MLP neurons of a small language model. Each row is named by its layer, matrix (down: output weights) and neuron, and shows model dimensions 32-287. Each number is 128 + 24 x the weight over its row's rms, rounded and kept within 0 to 255. Numbers have three digits each.
After each neuron's rows, "fires before" lists the tokens most often just after its 100 highest values on Wikipedia text that the model never trained on.

L10.down122:117107139135130142090153140135180149142128108121124131128088129167129098089130139133123128125148112111134095145140151121168133174125112140121153127159134100142147167104088179129125162114112141110118074124133159154090125127117148160088140156107136151126127156151125120127129072143095145144137126059137152089117121127139113110109112135131136116141071093142155133140133095122122138122159100143120178115171143104127145142137111115106175121146139116154169118097112168140135135143161143115202137123127134137119123130124184128117124109176127134158107117119142080199161146191119163153118152123087150172144141144087141120135105151129173094129094138136183132179106175118093138131120111142122139115134136088158140131112135177122132171125095153144140140160146112143129106098160136
fires before: "9", " |", "0", ".", " |\n"

L17.down1061:138123137132110112140122144106128118111108121141153141104124136122113108089132138137127112122109132129096117130102121140124116105102082100106141154130099120144149175126132126077151167135100116123123140167092092163116141109082160135145128115124122149099135153118119134100125115095152099129113147080134149110117144176169108170137125143151146118128112095061122133138093116132083133136124131118146130088126177162139175114124103122175118166111104136135146151108191124104123095145159169095114112110087182136135105109105174146171130128137118115157170142105106146189130140116126161128114137122155106150134117137161131159124109120148127132140129188124176134143123132133112113126091090183091132148147101125164113123143128142162130131103120075129176124125102135117099070134112110
fires before: " ", ")\n", " the"

L10.down1367:101120141128144136136120126144125123136087128161074142130093142146130134109117162139139158107097128160102114173110139107153120156100159100121097129162141089106133136122137138110125155116082142137153076115143148125132130113184154134106148141132147162170120184141117090168137111159090189153130131093098123132197124163156147094078062137158108163122146147149112100100169087119103112110126141106139093145168125143158140145130122112104087137119155095174123119133087137130154163126124113130157134125124102172128103147090169111113109066165114137140122122126153105154139165144106132122118137109126149150140143139123115140110129153132177096147115155137168128145141121097094129101114158140176141175156159115155149113115149094137102140129096161143142111125083128154123094116145158
fires before: "9", " |", "R", " /", "0"

L10.down669:093120128144086119116128139106137157135099125153163221143131122142137142108103124098124155145148138123119109126097154132144141144115162135114139145139144092080140140128128117119135095110101128083109098157173133141133101128124171104120120176154128154125133146128131119142156136142132167120121097097098159129136116129152165107119102107062138132099127154178164155119123110128129121116112155121154146121175183143103142113144104164102168134133173140168100148083108105119115145126164110097100125134149117161155166150129131111110129103112120123109111167101123103144109079151162109146126127144095107148177077111120135154138098130107159120166132128130154160115059098120150118179104144142139103078125141146138150135119155160112097151085088111135126079073120114167113150154129111
fires before: ":", " |", ",", "el", " votes"

L17.down29:146106116151147088134110110159113131174178095099125138112079117128152113088101148125119144109124181094125165196096107108109122125144118111111126107137157133111125081117132164093100141131114146144120136143132123161139123113102149136182152123095149115110121143113135125114159135151151172092154133125101097122124103119109135098149176126082158190124127114127130157138103139110131119152145120075131128152084128130107137150122096094113116100098095141145088144155114115128133151056101116088102127124144104122130166070113165155121174143142110136155132158141092132158151119131127141165157081138126153149145134156158127119141107149140106097153116120167138120122122093166145117149123159166130138156114108143136099085114117103150137123082134130160138139140095145140114090096173097
fires before: " ", ":", "age", " |", " ("

L17.down1156:094118139124142143152119163129090122101119116111136148107132126120134124134125136149153141037111151158113142103124148154122131119119114133149165121104138107097135133142110142141139121148123141131095132104090135125099098124097115134121105120135131099132138143159155119135096179109100100189119171134157086073115139114120115165122150101157132093115137134088106142134109119123111143125117108119137104129082112120106122115112144069092144142113158109117146136145186199102133113128118123094121102108136153125137177182161111128139161139144133124192126102067121119083143138152117154100122133127140124124131159094097129149105136182120158039125133160110094126169125104133149129150079128089123121126117138153171157138159106160166129148134111078161107159114166131135110078136137142
fires before: " ", " A", " +", " —"

L9.down1320:107102126134144131114153129131132157164147136126114120080109128165127139109123146099176113092105148133121106134173130098161123168148116132141144130142154080124126129108098120157116142129093127147149087117153162135128124145182151177049096151142135168136106139147106122133133121145121155125145103088120159082178124133120116142123117137143131125149116127132139122138127119118091140079126114113129200091165112081129146166116107128123141129104161130158163101108135179136126164113132134127172128163148154128106103127122162107159116113162118135120137136096127090148183194161143182136126123124143130142130132128118118168167138128126157111154114139110168138194131151106130131115094129134156124149130149104143119131143121157099125158137145159135156121111126086158067112110136144
fires before: "9", "0", " |", "3", "8", ";"

L17.down959:100197117136140112165089118099102108118145134112172126093149148090122126111145143113141101121142100180132115133127146122127154100119070110152116140162149105159153134126098134111106128110102118137182151105145180165131094100143152131147143110132098158164146145143151089143117109111158166149090134134104154115089098099141107095164151103104153103118109148108162133167102066130106095142106091095145111153193115132154139150100120115112143135092129146120152145131139160139160155101144138112108120117146105176087104109092136153154138126112119136096135113170167156188147115130080149113132108100104162147135096079114139149113103101135073172077087135121124148125115130170130127108146130104124150095140097128137118151113126148123131152109174125106124146132114164173121132122110094
fires before: " ", "1", "2", "9", ","

L9.down80:127119150080147134078111091098179198146115103125117088105126146157114120110145107152117158129137088165079077128159142156160108118135080154124141094160148109128133163091134144116143159124137116102115093102107119143128101126136134108168155129122135139126095163166096149121125104143128103147103103064113178092127111142156137130143138124140122150145110144163161124163107093138129132144135125074114154115144110097111134171121119149140152119127138165144154135115134172117132110143148153131172079139144119116096107101085159140137151105130113148178077130139150128146087151137173115140106153157111081141122124152137152091124098124166147131147102128185158142120124112104103137136141136128122146149145121119150146115142130111133098134127148162128131139136162119119060124135126182
fires before: " |", "9", "0", "–", "4", "1"

L10.down300:146162131134130077116147134132120114155146133078094169154144134144154122140136164147150132132156150151116124132073154094138115149125169132154107161161157152116147142139142094117116092121118122142125144124133134144115160068112121099129113162146111138128146107139144125150158122132088110135114145159161079164090139102115099089151182145118147145142150080140181124146131118131125102148072149109105100157124114097134110127142212112123120131104115087153118115154114127053145137112140099154166120114148115178134133148104150159136149115156104140099135120110149157095144075135112122092105113159142138141132123147169138106131102127125162008137121156079124113119137111126144134145111170134150124130115138158119094063138149088136102100102163123110110119111130177147150125145086126
fires before: " ", " |", ":", " of", "\n", "0"

L17.down1321:084127139103137149096145163102103144096126172153152138165137153124147175143152139150116157075164159114160147132118123118096141147124158098130134126161175110097122196108085150107076137111131110093102111082127171173114137075127161092148122128115134136145142144160138106115133101133135114124150156145139148118157120133134148121147157123107144123138119109144091148115124167134103175124109092117106105139140151084151147161096129130156093084141170129124141118167151144142160117124129095160138127126131131112142113127115083105123157081132126126140099130124134133159156076111121080154105114131122140121125106132139169116151149119127148134115148098122147167124100138120174088157125107151105140127107100164092122112163141157118155173121111121129145127095101126107105101126140140
fires before: "0", "2", " ", "1", "5", "7"

L10.down502:140123086147114144103121133106132147186159104113129112101105144150147152145096117174137097054141119139104121132137067080141163127117144147086131120170118116141119175123133126117126163118152113111183142111099103113155113124127158114141134120117114103149131157120128163129148109118100143151127106101112169104145124125184140166113101123126112105108121141027161132133101112117099109170124142146078122085101087109098152158135094150130143137129132144128102135111152156156114174093166141085176099145120139112147149114171156133151122124126109128146137101109124119135138143138136102182093102112119130130117133176145115089125119172139134149101163104142140105103131139112106150101104093134140124158139100121133166141057078132162102171153129145124124144134119126086087135106152128
fires before: "-", "|", "D"

L10.down485:119163129151121094140111117141141108157145096118086135119099090076119145115104135125125116124146194138114121179106152099117114123118126091129129166121140159122085150172175115159145114110100112129091119164131130133103141133104128103169129153106156159166122174140117129101100113107151144135144145119110151117113127162104073144152107154099117112146124112106146147106120103122167151128074133125129176130162127112138141170133134170124160163133146111143147149124143124130130118131163124123124117107128149128098104128141155169145110153120129100136145129165145164152111150147137151153125152093146135129122116144158115146144107131161106109112140153120153152114093135114156128128097119196173081090134107171144104126095107100163128153148083126065126181114131133150109134087107100
fires before: " |", "s", " (", " |\n"

L10.down200:116193150143100138107127095147151142154132113112127146125102150168141123150138115105107118107166160100079139115112109075133135100144120119150143150133158145093093138172155091146143126145115150178142140141140171116174158098149138105150127126182116130147099102113108120155145146140117143140079147142108084151092120103118117113128129151089139136119121162141124130196183086135109103129143136085165139126095123136115151155103096130159127143137145130134142086124127111131136065146149124104126133065165098086140095158132146137143130125099176130129126141081109141107120108144117114148121141199126120144158108103098141097155157158130123151096105131132121121142124110106092120137103144099138117140121143188102145117161154171161143128095141121098157139110099123110105113182099101
fires before: " ", " |", " |\n"

L10.down1204:104149111122142099116116106176116116171144143148104169114112167139136154126091093154121150116148152128083134133109125135078134136131111127100140145076170142117125153114141125161124115133093080153131119100150178177122162093088151117152082162113127100154120129147102152156126163129129127105119153151150111143160112120159135093157163099120158156175151139150114124168138134085113164115124117080087140152122138106094105115118091117131148133116120141111131096098120116123156143122134138145162159136146109116152103138117133127113131092101139126081113129132124152078119137165120099097073135138156123138103095113131134106156144140161138152133142162150141127116100108172149112132181153117099117100138099121085125171105170117151102126141193146133089129106109116169107171107118074
fires before: " ", "0", "1", "3", "9", " |"

L10.down1138:086109120125127127125147133148114103133160132167114130085173131141144089141131167114138119072139166166105119123109130139147157140115158118144131155129151127134154152105132109135152171097122157142136105122121164143163123138189099150104141137173149150137139167143087096155139115147126149121100100110072142112126125128148145144130096126151135143130107112179102146134155157110123141086110079104154143120190094103104113173122115160124124149108199108125143112125127126148166160122117100177151128136126121141076071171118078126150151082163118153094136129114117130134180117154125134130149116105125148122156105114112092169122096109143136102121092148124147116137143162108128125131116114146150136133150133134128157112103129156166113186146087106122106139076087111153122120131119122
fires before: "9", "8"

L3.down265:083155113139134126122141151111129114157144139136113123080154096128130106102142172131122102106130122117119076097139178150125127151108150103136105144159139116104117117113134151139138146105107115116098185143122111131121083124134138112090114138160143159144151129145153125126148139155125168149101141140134144149131167128132115119187147174142129107134121132093183158171085125089119128112114072114165142112187100113143111141125113120130142136140115093095120118153111132108132132148118138125114161119184110119119147134123093132125157106100090127083097074147094147126147135115158134150084142107115103151175121152146137116090111126120132153109092196099117115135104100147155104151159108082104098164095108128139127160143157094149138158134123163133075154138126172144149119119129105
fires before: " ", " (", " /", "s", " |", " Apps"

L10.down664:169136141134110113161195162174110118148131157125141134101138183138120120136122108088183091097111217150132129087126163103089093081127140110149145146135065113072086133147166095111120135127130154138130159105130159123138134101104153137131115091116148145142134070112171160139159142128131133188123133128149077128121083108167148120114106135155110129150160131151110155147098139103109170117102100099094140173090156131120111153114089119123116093140124120150102126152171131133151128107131122144139128117130144119135124143110145126164094117095129159170122110097125121135139131120108140129088084150173117140154123127172132156095162160101163088115123132087098105176135133162118130121071142111094121138132142110107090085144155112140112142162125144179105174123119136117109101152142114
fires before: " ", " —", " Candidate"

L10.down510:132153116093125106172130133181108143153146155111144125080095153133121145094130087130127087087140201123117121100109151128138141109130117141138173179138122101077085139150112099149143154168140121145109116090108197134102170105118119095131097090139120127155103110102138157154116191155125132132086148130160076129150106083166132087146091110131135116127151120123149181177120141135111163127106094070119114142130134126110132162116105093131125117140137115117101136116132134126165150126138152104097126136155107094098119129128115153151131143074155141145126136093079146111101105123114119099115149131126100126139103134106150139124167172163144129136077145108099138118117126138129129135115152110134126140135135114113145168116163101183169157150117155152128160097076174103111122152106109
fires before: " ", " G", " Q", " P", " −"

L9.down241:115095104154140139127144154097136132121105148132168062120170126129126144137163144114145045102118138153130101165109097107135139103134158128102107133164135106159130106143141127122073129152132123130136133155070084122122115126136110116168154166140109129145140147124120148124126137108106132166186119112157139092114116133166163131092112138157106111137118148090101117140107128121137121196171142127125156106116114123090153124127137208133187122102106114127124198146138124130147138111126149156110106135094174127154177141159148117127118147064104128114160111096171120127126146106161100169100098128145156122128145148168121104137099156091114134101131101111135088141126120112154156066146119134128166132173123140122152122120075168118113126107113154128135126146118086103117097105129146
fires before: "|", "-", "|---|---|---|---", "A"

L17.down1274:124106121145143092149161177158081136104154151112133151115131141136124123099133139149133125025111178155131155075142132165121133103125100129093122132122095135123150149116137142130107134149107114129128132134087127122128093122074134153123122136113157103094123128141182122088144151114135123182082145158146104111109145113144088164142142128150125118115153090122120136118106147103114149117131126110124132120104122125121114158065205079099134124135114097145120140145139157080113144131128130086145112137135145138130157159123139149145126136124140149137086107083163117116137140152119156095119132152107120143121141145147124151103127159113142000106152147099117132144121132138164159155060104114100144155115123135166110088142124134125126110113119112181071147133128118133105109131136156
fires before: " "

L17.down1228:094109128113137129152152147119127117131144165195109169120120118195161080116127150107087145099115106113121170090171169116151124136121120126132093120133114120111150144128100119157132104093094094126119147103139138101128106090116101127140131158131084120141126127092137151143136152175119145108128121167161144135138122126194109074171151162173103123097120139139120166119175132134102105118120166154119130105127110166190143117181077158106096149104136124093119130122123133087121151131134142138174132115112151145147146106140156170160101146124126131112115088144107142150124137133126140160184145086124128068140130098126131099126161099096095107101165137116138109113131105136095083136099151117140170200086141132136137100117151151103109111127125125129092101108136171117143125119101093
fires before: " ", " |", " the"

L9.down1172:178101128190121141152134105110103126186118125140155113115122137107136166117162109105132135134104148115104124090139095108147118132141163130128089173133118144090133128134128089116135100153110132106130136163151081082142107096133141110132173131126084155128144110101130112174131142141096108099109081064125133138129150121160116118141130093098134120121098147135143156098070157084132120117100111147120151130160124115145110108131121148138165086141177147144116111154141120141065114160151101157132136117103125147144143114173180087115129159145138126090088137139172122165136120152184161133174110125109148146116119120096124161139126113131131139121122065109140106134118131136140119145086133152062101109144101126134147126129089128109109161112097121103097094131114161113121120129133114
fires before: "|", " |", "|---|---|---|---"

L9.down1119:127177137145146118100125147126111146125112158085117123147116163068121140087146094155133066145097188112132103101156150183176151120142143112115098136118133158121155137088093102179129138161108168122095130090122152150090166105117136154118123067101131141113111108107100122098123153113112089158116119147135093123134114138154124118137120107122136113132163128146126106095110128106088134140133148124104087132106112127135134139103064117130138109115123103125098165120162106135195126135149102130130103144143102111102117130137100145144126132141146157151125150117145154101144124118139133097151161139133133144166126143085125161093183166143127121121125138118115128062105162109151110113106153106112109167122164151093141130129122121156131142106162145128152161118100166142111143141144115
fires before: " ", " Go", " −", " Apps"

L3.down73:126168126141116138131100096123181180104118171148148166133118135145161100083124115168115095104157123152121094103146139166106136113122137110119126108122136171101096104148069105149122110159157110160157141105089113134120116150131119096097086123110140141130113140140140130130101122142110135136135123158175081092116143120114113116172172084139159122137112131143153111116061124118104122116147121105159116132152142140147105159146071104171148156136141143168101099081156120113114107112125151145136100155144084194148122108085121120153135094110126131111156159144146162111101074161154120106111114100096125171167143078136121158093120093135124171101120107160120108099110101144155143150173105116135127126107113134128126173104114095152105124138133111136108101071129153103114129132151160
fires before: " (", " ", "ist", " career", "\n"

L17.down15:100115141122143105106129139160130150130121178125093132108144164111089059125086153082128111098144143132149155163145181080134110096143078116128121135172120148138138094130092125090114098131076110153130159137133135110158131156135115104123135123123085131124152164105147100103149123098117168116154095144151145150147135115102137076137144140041104135177128147137124132146128123095153137147139121127161146159133097156120097120106089127134149122142117096121142151129138130110108107084139148129105161144081105146089133122126121178095113127152120134137140157149130101133140135097141139116143120097120126134122104145143154126122139162128081136144145128147143116134109106185117144158136136135132133154147147153115130120110156173097078134151106140109148141117094171132132133169112131
fires before: " |", "2", " \"", "8", " ", "."

L10.down1316:099137094106114145120131145122131113141165092096122084106094072170119118105137169134108135087151145133115106151166128093162092117124092158120152131121109146085165148114125139141112149146170151116135126094202212162139130082129128140178163143144129167142122170164141096144140103137127109146087141132119130127104153099142153116144105152147128125112141132171093128130145128103119157147172133142138154140118133081126157131130124158137114114170135140162115111134113163119157146114108114134172167146119118135147119156120153156145152123138093138124087128128130080123183084151140138147149126126131127109133115145157103138113142099101121090138116112124125110162185158135094119151101133166106103175142118121149154114123172170135122103132149093150081134086123105135137113143131107
fires before: " ", "0", "2", "4", "5"

L9.down837:121139099128171143128146144129115111158129108150144048108112127140118138160131148133134090099135141155136092176122089104116144135115150141130135154165102122103109126121110082151103142133098133124154131128097144097145107067128184165138160144128123125146133117083155153165156136105093117146130148089161129116139098116158141108112101138131110106124093151095118141161103131133126120162108166106101115119140087116084124098123138149131180121130138121149143172121164113127137145112126127124119083126126152117172152124131145087151092164074118145142162124088123107148115134108159095150106078134119133110102145142131103092108128154129145130131130115128139096131109119112129118072120110108145148142169130126135172107127111168128121169125119140161158135162104122080118156148137158
fires before: "|", "-", " ", "|---|---|---|---", "1"

L10.down951:128128149135164149120142140144093110174125118105138166141149087121107093132097143133124150128130115179103114090143159141141152136083120093112122131143168101114166108143119172183120173151129046143118149088136156134093147078096166127174110156077138106173122107114172110123116104141116108167109138104121134103102166161143117133153151137147136095141124112129136123092134110166112112102093116129106097129127129165165149130144115150097101162132127114126120152097121123128110106117139142107175091115160105111114149107143120111127137094135143127085152123131135144124122121153116127166137128124131151185110128085087129097138153049121143137092116118138126121111108151103083113130137107132191106095116111126121192127163113204156136141099150186116123140117118113146133115150138158
fires before: " |", "0", "1", "9", " "

L17.down382:124099112116116171152131136149132107101139101099083103125092121102128039106147110119102095095131131111098108124148115118121121112135117140130136128124109143160175102134072120125160135149144148134115100122101145146139114113143166189087162137153141130133129114097149098165166091113172143138126127096109121101154145105143148142126132130107113090130124172114150089137175152143122131117100158111136164130108142145140172113110094136134127144125121136125095138144129126170142153130180086115104135091127130150128132110102116148173155142105162097120161097131137122156130120157165144114181142108126098117124157101119172125132108141117111194069110100147136159129136096117100124118145131116128120129137136124086151181152132118104131104197090130092051117075129118142130153195107140
fires before: ":", "s", " of", " education", "er"

L9.down1389:106109138133129124099152162121154174115144146101113122093119128149112119110094136125120146112137106144115130134139121104132131158116106132140152109157189114155106150100117136122088140136093086132163097086102143125135123125184127138089107134115148146131088132181155136112109102115112131136109082084132158106134098130121141136148112111130139102127128145152155080139102107125110147096122150116158180071138084093112131133135113100143189132120183085167171112099108155123127150114135133118154097117151156109130115116117178108139153123107141120125130136082161084134136162123162146141106134140108123164176150129152105127138144128140137125128113153181146123181129104137135165116086135135162109131118140136149118120134103175136116137118140158160151118166140099161062124103151167
fires before: " |", "0", "2", "1", ".", "5"

L10.down334:132128080164116134137174118120086148170123118119154061128106147143173153126131149109159145089111125128131113201102122114106117100133121147175117144155106118106119123119134103161102144103096117167135110128114131120151122085130125161121148122104144132163119077091119121179141169133092140121136108124138138107120143147106086132145115124115134094128115096160108098134133117140106113128107129150072105126135127088116153091126122152147139093138126143142145115138147119128160170136167099142097074123112145117167127126156102122128098137156131132118157140115150097180133132128104099128113098115122157105110161134136115122167131124136147142087119118129179123148115101111122073140140134134135140119145146125142131118141103143124109148138127131135132104138111108099138143104158117
fires before: "|", "-", "1", "0"

L3.down58:145173125122122146137111113150145111117105192113131137089146175148161081150125149146162090144159107139130136091173173133147161115126145124128141122127115149096135129159165096195146099145148107133133175122087082128089109105148128134114111064124101129109106111149144115105137156131110116109132148122104121109126137104107148121177126110146132121116123154140101101117089129128139097138131155167151127105148134099133178145114126116113103184134143113139118138066137105126126131102104191126132089110159139146115149092086111107141129136151127149109129174117136137132144101145093109126090111121106092087177122114127140128092148121131117155124140131107126108109140099096169128162175139132142121131101109152130127139121131147126136131152157122125121164120112170156144131191122149
fires before: " (", " ", " Apps", "G", "0"

L10.down983:090147148169126133134167140177092085148127099139140122158138129134111109142133165113133146132154147153132129147112122152119136122119126137140114149119130145097109122193165143137098087134130160119119143160121092142172184133133087158173140125164135118163141171127123133113115133098127098122094168153130100124094093109125137121144166134095129133118168129131128145138097163153124104091105126101148082142127116147121105073119074119149125132120149107125105119138105109100122154160115110125122111137119117123143129153103109134125117107105120164159109152100119136104101114098111139121158145112159106128129092125155137123077117174143108123089146117113111148116137166152179109122079162088130143141105164119130135150094142125168116122106120084080132149126094149128140143135072113
fires before: " |", ";", " |\n", "7", ",", "″N"

L17.down1413:132094097148130162119102140089174116094121152101114131128131136107100172128111091141127154146167131113115132133125111126098087051149114133099126158150130100124113136137116098137125176087168136129077105116151180178142144122142140170147148144128166152143147139160142083132083131114103102128148142130129085096181093113189160081130141101103093143116171126138093083123069147124107134118100166126129118150097147136128137118095158112141106118146107155160155171137126136132152159160157128141140109148154126110130108141145122134126123090125134120096150088150154101092133134126108085084110135138111151138133170146171099170134131153142169134132124126109136115111120115103108111095096127114122116111099093105081135139146142114117115115191157125134121094097143115115124125098126177
fires before: ",", "1", "0", "2", "5", "9"

L9.down236:114122087132131134105124111162108116102142108137152159116134111155143135105123150138069133135091132110114100102116156118126102094122147155112157097201135151153122112099109141106115134106097129115138121117149138120164129085119140143137137157145161079125146155150112135141135137116116120139127114156120106132083138118128120108108119131095164115138145119135144138083131093104115108165098097117121062109163145138144132202132123148143144152169127133103129169122081155105132166137158164122142143091159119134074147126129133143113145125115118138142089146114142123113146128162154133157141137149135123154106130132134128166132160153150116126149139121103083082091097093106093127129118163103162108138159129100075133132129171175157111135152159108138128111128140144114164124120140125
fires before: "2", "1", "0", ",", "7"

L17.down1019:085155073110127123163080130083135155110155143142161131124124098085105100114125127087136123101121154135116145110121100108132110119134100126145118160117158135166117123144097128132159179064135142129152116109080155138140134112146122103135146152169126159108129127128110115166132116131101120103135159111088124143121141124154140146144133119127114077162145116133151128111124130096122106113136134145165135093117127132145143146101143151166142157135145131142195179130121117135138152127170107115148143163151133095137090098129132110135131099112130142154126100093103121172140117094120150126155127158129106112132145157121127153107160131178143170101167151132161149113101146141111111108135081145078111080137165115155083136155136121147111078129125116059131099141144120166108151145171132
fires before: " ", ":", " of", " He"

L10.down377:129178097124159116143122129174112134193122125129139181081117100120172121126140138165084119130119155119062119162133140138147158091137147125103132154136163122112110156178141121102155124140113129154150190094147156115153151090119114149137118130128094160150128086119119128135135161148147150154080125139141143159141096097142112105148141133174114094126167172110166124165083106123122134155118080129081094125111077117148144120137134128120106100136110115110154080083089085125137120127137142151171116157122145128141096118161148099156103113148129136105084119094103142103129099148130110109104154162146131127115098135089127099124128155112126146145135165143101139129117091097156148113177124133127097101119096131130155128150115125163147109136134147114101157103142129131127135170114115
fires before: " ", " |\n", " |", "0", "1"

L17.down487:125151105156131109127138150162146129097176117120149089115143160105142094108147126157157142081122108143117122119138126150147140053122119152113135148170144164162141108090145142111145122136088109118146125079060064135139135120137177153152109115135114147134131171159128125129098174094109121174115177115120147088149114131146100191137134124121107117110114085126159125120115152101091124169113102105143115125131126153160154152127182066116148186098171139157137148146109121112117098153151169115093115097126146152104120105109118180133107147129108143124160112081148146106107114126105118097125111143134104143090134135112151155119120137105151098097129149138145135135114130121090132116124117111116156134139131115115116128114130144145121120109090106086128181075167156141108093141110165
fires before: " ", "1", "2", "0", " −"

L10.down267:138147093117123121149103112143114112132158096125157130135144099096163088121169165154087143085158106113092112134135153096161087106110152127107058154143155086118159160148127142125143141080122094126217155134141123125171117129131151049114144119091142129097122158103109130117117118113142157141169181082127154122132095144175086130079154160074148095150122151086144141126119118156157105126110124129114164117133126111133100114137086128127132145174112128110150160123074183147108155112096128152118109106123135150116119101104140153126120117124125134145118103126155129136095119117146100155130171126140112132147129151094114157113113112091146138124108122073106102128099164137082155162129139103136141113107109167069157149096105124093091133099178154152141143142134130102134104155137152
fires before: " ", "8", "9", "1", "0", "3"

L17.down968:144142104107165145146111155156079107123149158143118104088114168159128108118154158183103136122137149145158123144131115127165137103112149120134084132135109128109141121112120146121126160121150108127131166145132095106109115140167149183132131159147141124133164171129119151130148119112045142111151067114131149126109111118109111119100117158081116116150157138108150108111143092139156088194135156117125107155119067096100106121132078118142129128111145131124126166140166152090114173107150131106119097140161119118139094113132133135161116119144157151125144089105135121105158154136130106094127130116131136139114093127118136111129134177112131217082156154100084131149088132129133156145123115128138107124104152156139122148142130136131097118135125118109113115125133148108129138136082121
fires before: "-", "===", "|", "The", "==", "In"

L10.down722:136143105149133089116183139113130119150140119123159138144103126133130163112163161132151146048130173129122092141107125167137192140099127147105130110088144129122141156126168137107099145141111127120147122120126102098104125142090139118143140144129163121110119130135151144156152115082105124147134094142130122155123118113147137120141135087118101107139092138100116126077138123094113121090143134146114154108146095096101144164123155152145134087133139111162110105125133165124131152164098108130173117098125143120127155152116132144175131122104155151150083109085165118103139128136138162140134129174106153124104120141125149157090112170128156070141153126126138171090174135085183139140092097131122175128132124126141145077129119128125100144104134090186140133112096140097126123078147145
fires before: " G", " ", " Pl", " Gu", " T", " \""

L17.down1033:148120098164124093111167124124125191129149114120145124132123131098119128167175160136133173077132134144145159069128110077132138150119144102147142145118112111143135156136143084128089156101123134169137139140145122158136119088134117081130145144098138132153108115147150097099076150162141031110103110121071114141112146115142092123100076079119126156165163160152142121149125140135142109100127123111096095100135126115116138131112122157110132121131143105177108102120110139113144108141120117161157106184143119134099144102116116171150123058149132132097150136141140149124117121130145134156152134104139177198140136140084125136131163152087103138120152145097143140102138106114084125090106156163074118131088138120152097137110123094154174156101141164064136142176119156152110061139108132
fires before: "0", "1", "2", "7", "3", "9"

L17.down1082:129138123170160140166152105141147126164130141091114120110126097161128112080154087115130122087091124125121092124088099106121125151093184132088133117114120111184142129148117088109142111113151144123150133119159163105128137110136126139140139089136157136113129116138135111155140076133139083126114143112180171147154160139125098167136092120159116118162123119126120099131113158134187138086118113163066134126158125168121105136114086113108081131133159142131102113148141096143141111108144171106168132148131065124134105099097135107132128111188136126115125153171172139111098094116156073101132113115104167146152125124130124101119166121126117161139121114129145140141132112110083095098109134130127104155120157170109094159133122106139186146153153150133143100147095124129163098138182143
fires before: "0", "2", "1", "3", " be", "4"

L17.down81:144144152137124155113113094165148147119140095099159156103114154106151132118150173147137080082111144100110118120120137101136121126127117109103110138150133104119154141130141158140153138104125142115138143111106139104136121102131160150115133156090112102119153124103145128182167138122109107105134134111127108145138119130153082120081139112114101136124161144117112120100119134114125102112134101135131118140139106107151145103118122162167108115141140138094126090128103136122131111090130116127139121137125091139130133124115118151128100125117177129130097148117179107114175073140148120138154143120157113128167140155118153093124162148099076149118088132159114131120105159147079141104147090131084099191131148138075156168116159134139150096127101184152127114111085106085153133104104125
fires before: "1", "2", "3", "5", "rack"

L9.down494:134141096138153146119123131107131099162138075152142071100119138158143124186107120145121109086161147144110115149130081088107135090106134188108146146148117116116118143116114094136139134148126130094148143127108132077112106119139163123129170150135113104151130131126152132159145105127105131137143139114161139116146108118177123132096113136128115103114110141074134127157099115124125109160126166114102143114131099093105131129121124150124161129163137128124159168131165139129111141105151118111131103154145166115161179105154150098156093143077130132142134123105119096145119144123146060161103070133108124104106126157151124119101126163124112151130123106141124087103134109098121149088119100115135132171148131111116182115109090164149108158124141121164155120156078097078099143131139156
fires before: "|", "-", "|---|---|---|---", " "

L17.down600:114168077124109150137140127105046145144141115139121161105130105108138110153103111125212122159139132142143138140133118167102149140128094116081125143126131145105127197101143111108101120144090101130142110079132126150134133125122123140138109152103129113120120076119106119135142133136136098156161123126142097096135160162136120123142121186123129147117140125172120119139124116146127112084162116120082122133124181111119125139104201100125096113130131130124116076117122181117107154090096156120122139171132111099102109144117161147156116123099105156110141136122064116106111158139140127161138097144153132120146133108136137145104109106129145145135127103112118092104156104105170168111146120160135171113097126093149124173088126171152119114150157168133094104103102167154148125118135107
fires before: " |", "–", ":", "0", " FW", " W"